MLP neurons of a small language model. Each row is named by its layer, matrix (down: output weights) and neuron, and shows model dimensions 128-255. Each number is 500 + 50 x the weight over its row's rms, rounded and kept within 0 to 999. Numbers have three digits each. A neuron's up and down rows have the sign that makes its largest values positive.
A block is one neuron, or neurons of one layer that tend to fire together. Before each block is what it responds to, as a language model described it from the Wikipedia text at the highest values.

Re- prefix, heading closers. Fires on a word-initial "re" piece that begins a longer word, as in re|marked, re|worked, re|luctance, and on the closing ==/=== markers after Wikipedia section titles such as "Works" or "Television".
L14.down59:447546473470490492518494563477483501458478461477519558462568501448480495466560575522474580449619468544472484494489511456513529461554392514501471491453434427501513463612528564468482494598477523490507475498514611554513471444467478500452545553372422430531436559567489517520527507466484515448511535505522593541542494478564571481529505490409514465585499470392589470451536520460461484431483
L14.down75:440413457487491429535469479527552433531500515493494535556448507491483519470551504467417411394474478542456401479554561444479434561484578557443501540431520493591534579503537507562594499494525424545513570502489563505441505509460479454493544495576545514505515476433473506556507524495553528557520498588472482527383484521500590512489455430476484484443453549486598491509500595406469493514518
L14.down92:503461480488542489506512471568571470591530467602486535479599451560557520544500490529481525516431504541425525495399523466578465481420387487583434531540541386413502543369499517474429526591508588555495480513535547546461430511537442486505529533435604490541544533457581513425472537545530521481430440482506471463465461497503514450575570473438571523409492433416538493495488547493644463455575
L14.down135:463477548489460566442592511496502496459514463540537516471455561488466562463508469489506498498511571568511521549567454504519516568513523477527496468542482454491544458562450526554453529561558578517433529508557464446490524616565543552483422504511536542563500496609560512596465470540470479487470522484516532434499441447530514579510451531554441462525417475574414505509483428583580509480502
L14.down139:411470573553534533469510520550546477510539528419524452536431501492561482493590548450437337443556448554496504512539445603579570438463592464511467572529485585542525541485433543540526391466545512586419481504439437478513514515501556513436456553514587500530498510437545522546433458513479497411497591521576535438543477488476490508490371515420568471545514566507519445486548429395525522542468
L14.down149:592531546452450532516577648458487530519461533597552504423463510460557439511519459548509493571530509459573545517500484547495447566512513516443546481560468418569604495469549386551513536475498522505518581492473507538501514470473533475520469448450503571440474469459487534501531501476435495445569521531470484396506554376517436482506492521491538544481461498459520527443520448513593523512507
L14.down366:503576528483577588444507519583425520472512467411520409458529477409520496401459515508516497538571510578500447540487523432482439573599395544462477488536442476528511439531518544535548571529530531492497505439407537516407650510488429474515476515487447499484482495549467487577443514492510467479477536496482581503417523595409448500539407457533559623483434535420611497447447509469549528595490
L14.down419:511572604540553414564412629504578525570547483579504510555407602463475447431521439554496436518491519411516519441560452491450421499537483502469512462472488501472397411508571476438451424401513491518471532462447523523427433529438466548483536549576463585482452518565475439454573554473473580545381469484475449543495524545471503517444425485569509496501460509584520490514461491500455530424467
L14.down440:425500532527501467437529445466536430532566538420483471581377559530615582529517497491644397507574469508400529503520515565551597498485637600485417561511577512559500437512493431574519523447495486486515496509477446524539494480502545541468523566516504567500470483402430505482599556626423532579481503578474427445511453554534516512493518553457457477495595517476433512504507475454495601472466
L14.down483:549446568505452499504537570430515533536554550526461562565453460600498545518552389464452597479493507481456513475430499555473472505519532473461499373479461519466606468507578528492442516387470502489521510495454511547509492475478445504444473470486552602467507553509492566512436478444454572500349490583546455489438529506502488480533402533541533463501499463516501560464488499536633518573525
L14.down523:416483526453570465487572550512500498470398541564560511502545552497437510482610537583551403477496407473470526508504460563526539473434535395580473457509536523571458466477401548476503497487470476573549544511488476432539430525522449510505516502515557477441503479528563514429411505589437523573433559441541430482428488510468587556520434465507539528625449526525503530489474537552526513548487
L14.down568:600496543412461537404477495516543551489490498577413431446509503558529379536426540566550478522485475498468560493532534510500470589533506465474507516503635476473418526589505533514448532437513485489527521517547479459493594557382517423449558597481516583472499585433493575499538585510486532507507493530566478506450554462519518549492476521522421555493428569437500575538455468546396477520502
L14.down586:416475512515501487487492415461427514507438424580584509609437507493456520545483547487516501493475556494449494535525458563527509529498590448488460523449544420448456564493543575575486575427508524513499453426557514445498428568470409430470504524502524520471526449521535438491577518558553440608489616462497599540509457360498502610494562459488477502549406533483404506535475466502466433495486
L14.down600:504489423486538504449465556550500404468419453486585619433448540433457492431504498548558497572423446484505528499443497534560486556511466508543490536364446540504432494565494503481548583516496503534502592601475433378423469586520545545525475516435491452512470471486416494476511593490526538506410513529483435557484488441442482487409528549467592568514538549536569516469530431474426509585477
L14.down614:544421432468477451531416434463494518453506507551454460493491499572494597532500569465558495445522514452474492483452525520451450488556691492549487553438497430513535567580483501435482496452451498461543518582519503430630506569571561550548549498522515521484518506484510555461423559439501512516504489477545448488437517465530512489514522490495468481430396557511513523605420573520523477442447
L14.down646:508537531462574518537470465504546445519541409486496522493554519496596477509566575481533502473497484544533509442503570618583530465530451373486522488462601461411497455538453439461487424453558463602535530552494561468466476500499439420491477471460606495568530497530433509579549486498535459388447579465487447400395495527537515537508483489395459532505532487502512531508577505476477486481535

Article title closers and separators. Mostly the closing = after a new article's title line (= Rail Haven Motel =), plus table cell bars and verbs or prepositions before objects (at, with, shows).
L12.down326:479527582460482454466530488480537478514476503508571490462545433546456448553575538505458571510437604516447500480599551582481556460475570452564523524516532402551368420499442488558490442559513483557411520563456448511485595539532520482464586524526550510512548532384558504490477471510551523646531507443537511602539456504542540567495531562489546577516459508568567529393477496569459475545425
L12.down455:446524496515546469504488530486515528526476544581524515467493485496494456547585559642458529568442495486497545576569529431432479486508392491519460504489459461493495498443498542548532468402540521495488536484421568516530532515491505529536603494366395495545524514472444506525478455446396651402472560459476479484474512492470491438530427405479512474495524458482545534474583498516531469486444
L12.down638:493562514406543602523621442497440472471465522498497543586519540542407540472595411567575604475548496518407493513531474590482572530534518561455490524469541494517557545556593508474550481473425463516579511510561516532535541473459479517535512510500615549537443500503522418480513447495457569468438452492369528551492455481511448500358520641496556489521482504417445432487500518458508563539523
L12.down670:471400513513502425424369471460531523573447523499508513505556477441578578489543538476552473394496434481472468455564499425464456541512373458448477573481511501510468506402556538429488534483525504477427543543491439441600497631460467446527549446428566546551551560448571523559374522549523480455446543441462532530556456637483626466509493527563543589473468474484502548495483514536474450527444

Role-assigning predicate verbs. Verbs right after a person subject that introduce a role, status or event, mainly in biographies, such as he was, served as, worked as, played.
L12.down61:402496490524549555500441569473549461458457476471527498554544498518452490514547480513494493507480402572519494476545621472518405476569455457426532477437555462487444518492447545478387582516550511618535551510538540467476480546510470483474573479462513443523542381573593522389446451456469571468396476483459534500572524569504547529470428496429389456569510498514536428489507539537578445508490
L12.down338:552606546518521564479584461511487507490458496486435508504544539544394506472523509537496453448531413463470605450464540557522493426441644494467512531521513446518491541516525523459523515626456481559478492568431538468567526495490478478544474559531518463459550371534539488468513602474436521539617426519514590459474558518440439465457513494528502572583547463428545441523518538565462381508505
L12.down339:502508507536450471541390483583523518521490505462551464546478410403405535526452541472505506513541452528527464492518554485527553460529584392534528515503532533515409553508477428438545472549476407574572551505500536584597577500548387544427461495494472434520508466446489483439511502421491448508424612508514431517445446549556481463503429540482432457566573556540660410529449452482416530501476
L12.down674:423486445492537574635581550571453497536514516535472544543492504501542578489588518478574438516502471485526446493575453464553495471612501525539508486588423474443493400428427453466482490493475536537422509613451600492598457511515426468534427503424468450403479533527520500496477566460466495446532447503507454502529579484523449494506461426478513525533527465494522527433441572550524520521577

Indefinite article "a". Fires on "a", mostly the indefinite article after with/has/as in building or place descriptions ("with a bell tower", "has a population"), also word-initial "a" pieces (a|postolate, a|head).
L14.down60:585475480526458492504471479479501575488473349414462533447465440509485486494541444571473453556505535485564538545481543533502462498520461550564551483475475448536566523549503545479557409567474520554506465459456447505496501515497473523538531536537501529525473466430436431484473523453456591535445458515465483555394503531462542368479535571510524484631524464483552572551627497489469454479516
L14.down96:456519470435508452441500472533487554575497575576446470517517526408551467521529456439463467528505521579501520499576531502544497510447429455397480502464505619447532523476465474524421544560522480521446477530576537543483510516411499519416513632436559513533461561513547560433424513461506459594523519524389573506566546458429590534486511484518581469518517399417478411585483460399430536452496
L14.down141:607466469456496491474547563512503445463490472512476480552481419447494471504551589426530480511517473457450441481528434487460466561427443619470566483542410494489420473523549460492482491513479612516466543514530546467514457465488520450467459523606492557452550454440502364511601470561576469543544431443496560561576473420510556435626438501524407483558540443499525565496478612458528637463397
L14.down181:475573541499534553477428569525532524498411541582499614463520586472570412503494480491460405467476564463598480492522513437559469520532338521468480515527407618540492460488507582424477585515549541622497464524534511548428545453476553532490494438518509566475491435411568570550466507454529465542515475508560531559447519502503529503458520474544445534475491524533612557483470433514495442440505
L14.down211:448490468469498568448564573434457574456433541563508542462468452481508508582511557457526576436492507463522596473605463511520440545557493476582505427459450544379401454520449421527489491457486404465585448502544503534526453526496545559477426506554471468527571509427521469504404504492484465510474476443437495447503529481413488456575513456447504458476544633481595519510546569505528493482455
L14.down240:520361483550524552521540527550511453455430556492523478497489531465505561566484455511478544572497491622536482490488519515532489579634475445590515550479518474463443438609472514460528589465393474510506525482480546453569477531479479458520481513525598559452542507547499478508563530460554535443622482530547516518497529542496421505473500430492484385433560553469466512517500494486451478506477
L14.down252:524431516447551476524486472523529538502494575496507507432469537525543526587468547481475406558466538478491480498490578484503605538474626455455483577447412479555514472590559476516506516547540576553529546415426510480415558500488537497443566485519468428490499537484597601504556498517502403431552474472524460485506575511566465466426548450546517496532504511531482504465475419449535472405471
L14.down311:552477514493475471518492502534456489540512530492522460493564532526504540463504493487504437604539625497491550526536532397469524409480774594524534514507526512575568545483534452482511472485446576440511528516552457476451514442554441429449532479540592543487479538521551506447433458548472474501544553561440471508491473518553534529524549472499591497475449552481521465476550443633526514524516
L14.down331:504497412479467439472483480481525529490489456553527445453514549485485413563525468549516608441494683556472571505403492461498502509668670493455514527500502476570510523437422558505554517506473490469428476521497534486539496490503502507515475483592529571454497509542497516442454405546475503460522476535577582491560460488559483554479517483518539457539490515549612570524566520594490497407472
L14.down390:531519480469425557484460569456479436503497451443446450445582514574511431482577546533476452540381469489509478582555510487510524471612602534514489433458480534534474478472501578476431567463578463559473482492534419529528464485522458485507470536470497444495586474428469545416416478551414552461460562448533481529440412479474583478419475511478492579545510490446424502581511572453476481419533
L14.down399:529501474544530553526517389510511497495503619485440510517552555456488532499565433481466529511635504567517494485487430456514450464558521456459467494535550472570512428535447515585496492481521419526410479465481446492527545493411507420557465526569623543458508523454565552480469454529460546485541439485636457498510489416514474562464535484512484547452446424512502424474428501464444620557464
L14.down406:557505483484472527478517468522588506531428463583474496468483564512496464477573507518496406548473540499424559536484513593396465464578604473427476512440573496520499528452568442498583543452498548444495445496394427541452581427448529455395423459480412522606444470508468431516534529563454538522495463469459427480498528479572413469480540496563553552481483357494572546487482445487423411531477
L14.down506:451538532521503494529425470533562508476537570519467505516575578496514451617469481465548549466489489589498525531599467439502517484535495513421538407466521491520541593515522529484569604476488509547533546500555583552487401484522488465421361434527493413517488524512549539449386485407486419567517495446542527528499462443419476528478560527516481510473535464520508470554543567436516474508624
L14.down514:554436465480459517468569496427454511489634578621476482530561492593529520556491517434521536428471490498557574432450543585473517525557531492467440525570443397547510482493386527530482581503509536522445512514482570557460560489486495470550554433591487641489530522440521644528493492581414430516526504504519506495525531432510507392401518557508575440506467506383491498470509478530414513493486
L14.down579:393480556520448583532437514544599467623508442506496508439514525486534451541509505528560518454531580533562443486493567466509439498383526481412536446439452449477501464497574523524473644547502476463484522548438528509492497540423439511521526413581559456501498545546540523618491593481553434481517454534507515462494528538483513524452440533467480462578463544468449517574467535475493445528589
L14.down674:506474465491523470533505446554463505541509466450543524577565540490462449463426428536428407512521562518564527417506502476470482524538483588566477559602553457478495623511469546569549562521536391463416509476542489512470544444509566467534437589606527570450534439506453487545602513548550496435454520514476547499493456402481430510522558529509479475462478438395521601512499498455386555488438

Mid-token number and name continuations. Inner pieces of multi-token numbers and names, such as years (1-9-38), table cells before digits, and name fragments (Myrt-le, Jane-iro).
L12.down351:457617491488557507441504459477528459527372463504486499421414476507467443486543562518456546481584438472532469530614579450538576493522497482500548487454528513475457585402524519481544410486478492586422474538492434509480405519516497465488447433493583542515489477514545508446587519526466524539451501475426539582425477596572480457532455476514512530472526512533455525514474473436459473466480
L12.down443:376465476535510494519514507501494467536547561559556516506552533387539457539570548503505428534530555441487509513522592554480494595569449565460478434505519529444464466615455452499470453474514444576517415498565478445528585565472545463538468473443476495411507545515527578496498488580547546544527568553543423509474485503543491519544416436533457523458442406462518499444528479536549507466458
L12.down598:582585457396556437552467475525574535547532520534372504494421562469541560424466455531503463541564492536517503482528410526470515418618468439553565526530453408461525544432495480474488543412545544492530431413528588509506558610473530469497457523510412550542532538499509555567544544497526543476531597485466551375479503402485509566502414451389509457547509499518448471477484606506565472455429
L12.down691:540571484481503431546492414418477467522571454449444508424503483407508537512505537434494544571581494461475469545459480447551575514487567544506492558379503509421479383448509498466493483432522548417487541578573637434595514556435496581480560511429584491520548474435487529567531477468413477506440505550520539506479500482624525456479450561486426522454501499518506515450548484514568482567511

Number-sequence continuation digits. Digits or separators partway through a number whose next digit is predictable: the invisible mark opening decimal coordinates after DMS forms, year-range digits (1994–95, 2014–15), years like 1995.
L8.down403:604570562480483514441520430545461533426525461502569551409554436517415477581461515460593461462506446497558530541465609503529552542528586591530432517444365509554511530532580473508552490456473485508524519510569547567432534518462436496463481446499504535506531485462482585576476546467485506402464449498493553477459519488497467530459528528481550496565459551539455535451514576441497408441556

Inside multi-digit numbers. Digits and pieces partway through numbers such as years, dates, coordinates and table cells (the 8 in 1840s, 9 in 1935); also mid-word pieces of names.
L14.down16:546511464534509558474503444472470527498443453561494434484477518528454406440484514524447520393431466302482565478509518488478509552477452461457506490494518466533542479631445510574553487480487487477479502480509556497528543538468514558498507471416480445478549558431452470494564556536474559472558409556463461517525530519502500477502519518564450506446454531533369487526509450361572549380493
L14.down45:521421505528497573528368531494479510517508409437508410443464451434557478486429468521551588521509557442513535471501464506428461495545552482480515477437478468461585479544519443515396480463545470435519534444390432472473569534404518518583580598605380559510480525490583552508536581450486487505532458524421490517561527495530448556519503505471557519468397478520462438475603462452407562495518
L14.down69:427447497506477585526497517461505424500525337576419565505491421454430502438435481504490431516457456501468508495488429550521417499569563440516509481459473520513396443520534457425476458438482433485550497609473466534580479591476465540532585485520574499502440567551490553442511563471537539509470512533515437515479558585480498459507465516484427662434462438523523455574488507453507560600539
L14.down106:440559439512462519564541458444490420548455516531534556483484445476468509462573393440509450608456482385676504544523563422581532558507426416471537484433484486548454515484459524524547487473549487536491490482503590556600532506420489533559479474493508413483489591465520560460518433497434508527476602549559542550454484459555469401474489419499542468528556487499435526498548528459552466527503
L14.down113:459523500604500535471527506587554568447548439578476483525494587522495471516524475469362465524520508481568501613514517555483511437564532514482461562399530465493496531446477542524363422471476498514418443485502473531420464407518532500512385507520445383449408551421497468552453473492515500436477514555498481557480490514590489578478460531365542517519533403522489480514461491572505620584459
L14.down271:528492444478432488522541564483423490372488448565512502421539501476486531518425577498550496524394502509463564535454588425478562522488500555477449457566538605546549510545528522445536561460424444475548510579504434448484557420491523529472556497472404483581505530493469563488607466486485460465522541494504535473524531527485399429467433483454487391553436615437506478490541507450512492498583
L14.down288:492486486498542531505463448462607476428506453495437521553543528480385456427464455454461550488461565579529546450438509435567530437502470578571460387563552488423517497445421529445590442542522575512590435573515536439527456504563604558420396475449519439525477440502513540463481436399505467434445568417519483559481488409524496501482521568504551563498504571495519565546408505564505448533497
L14.down395:440508495543521496562542363491598559482452495416448477523362438439527482500503441358531488470527532517492633550543509521582587556534526560523577477537511438509568479624564467481490585526518532502408525529613586494508534486572550515589370539453470536511529542394496411523519535498558571457442453514535436522432481543502502525572444479548367494568575587552477488473542465644526531540511
L14.down402:479584351488515495473433559619454483468549459592503480424503453441533527490500427419521458472539488428503461527402486525488493532456510629487471583529575443497427541553490535437492459509500495531511471573474499576501541547599528446479510537475531442550420454496555463465530578520555451473519568559465567485431520435539439470559363544393497395437543462475481572474482496573457507486533
L14.down475:532427550494520452507441383597484489495507493490541468524499501525441591407502418514481588491458556538440470402553632415524574504438515521517448521519421533491460532508436522517519518499540427412537469522590497488542508523542525487478399528448623474517606475493524487541577521530520498430479509614544477497451462570473496485480467445477494512501534429450550465501386518489532578433485
L14.down477:531462421525531443411438553545493470560507439444508492531503429496448489419471542443445474507507489463508395463468473496495492511409578544545538398404454518493433516532562443531440438497420424509443469582413453497486480476560460475431477488454458566522423422506509561507462474452489570500558480481534550482532495482516445458449560619535516575493473518525499522554508505519504560523452
L14.down484:484448487511560570538424457508448494506501540448491489497523534475451464497499465543494510487475413487547437475489522473483477566578819464459550549584499486537556548522499433542513482562456595534494508493496442513539523543456521532502440482464533448494536466448513433535473505477502517399462407486530498468503587578421522457465594524528495462497569505494483508440396469409485497414435
L14.down485:505493604520482522473520409457518491529494536436574543530495520575528518513466531431496536492457515447520466448579528549408464597474536448392510561483441510464418456524426531455496430514540448494577459478512479507451523486414531561438373459475514582462466453427466486555437460494400433499456548527569417397490438524502422485487466615446452461610506544559502588535484510425611510519529
L14.down496:500523493441493431341493508431488510542465474558419524511490514474554500504472565524452567522522497464494551490557543470427604547478601593514430588550477510550402475586512489543389567602472570542480539494509405457504589506544644589483491434519479460582487479410489506546503460488522417472534523491548503526486520583458411512453495462440407584483543558448589490483493511552532544539426
L14.down536:552476488416505446455504493550555443419525517472482447513486508437427520483547585520465506455494538507436529473595603504466509558581647541401439477461495444538588520560465571474471516539516493477557456564468388447494490613497487515509441456539474527483448558534497501440577467494490556536607491485492523478525548442451526515427469510493559457469443474487490519556515546459453510452529
L14.down552:548472556495504649471477540463471463520470565524560495586528479503590478458488441583469438392458631542462524456518477465556540442443509427513567497420503486493538389457495495478527520500445534532556531472493514456541498395544532601454507506537509527528508511567578543540532545527495604462529520468484503503535404417520494560455415526560522595509501500510556544538412506495576546386539

Copula after subject. Main verb such as is, was, has right after a long subject, mostly the opening line of a biography or article, e.g. "(born 1994) is", "Motel, … is".
L8.down353:425489516588438354520471577528471452573430549490537517518538559551550566544560497579435363436576480511540544496560410570521503487536478486503524478475473538465485549455561492531442551462554537509472471538485602411522509627450490401511487453516555465482441562470524533523506500412474504459451521436477479508532481551528556593536568525463480509534529453562538511453457523494513436485465

Word fragments, short function words. Two groups: word-internal pieces in long or foreign words (ten|sions, hypo|the|sized, Pho|to|shop, ca|s|sette), and short words like a, he, in, two right after a noun phrase.
L8.down564:432434505456509464466437477545444534411399515460403556497561581494454570485571538467424426582492532521453554462549511568497409438443621560492412518444527494523528537530553489473525590556514508485414462534402485546570546459544523455521510514586529487502437498525552452487477511522502398534527509479476486482549485465445445442543553461400505563495506538465414533484556463520487443513521

Wiki structural line ends. Line breaks after infobox "- Field: value" lines and closing == of section headings like ==History==; also hyphenated prefixes such as anti-, pre-, counter-.
L8.down594:450463482556462487542405425565414518413503513568500511446510491530478614526484578484504465582464619545511462507482517513506482488508397540508505527479517516476459450452525515473490559498447535517558430477556577533485533501481457540561522523490549515489507586462562578517486428431500500443497562488626496514507408478561526442518566584426520502469564485545545550404489392502509436500526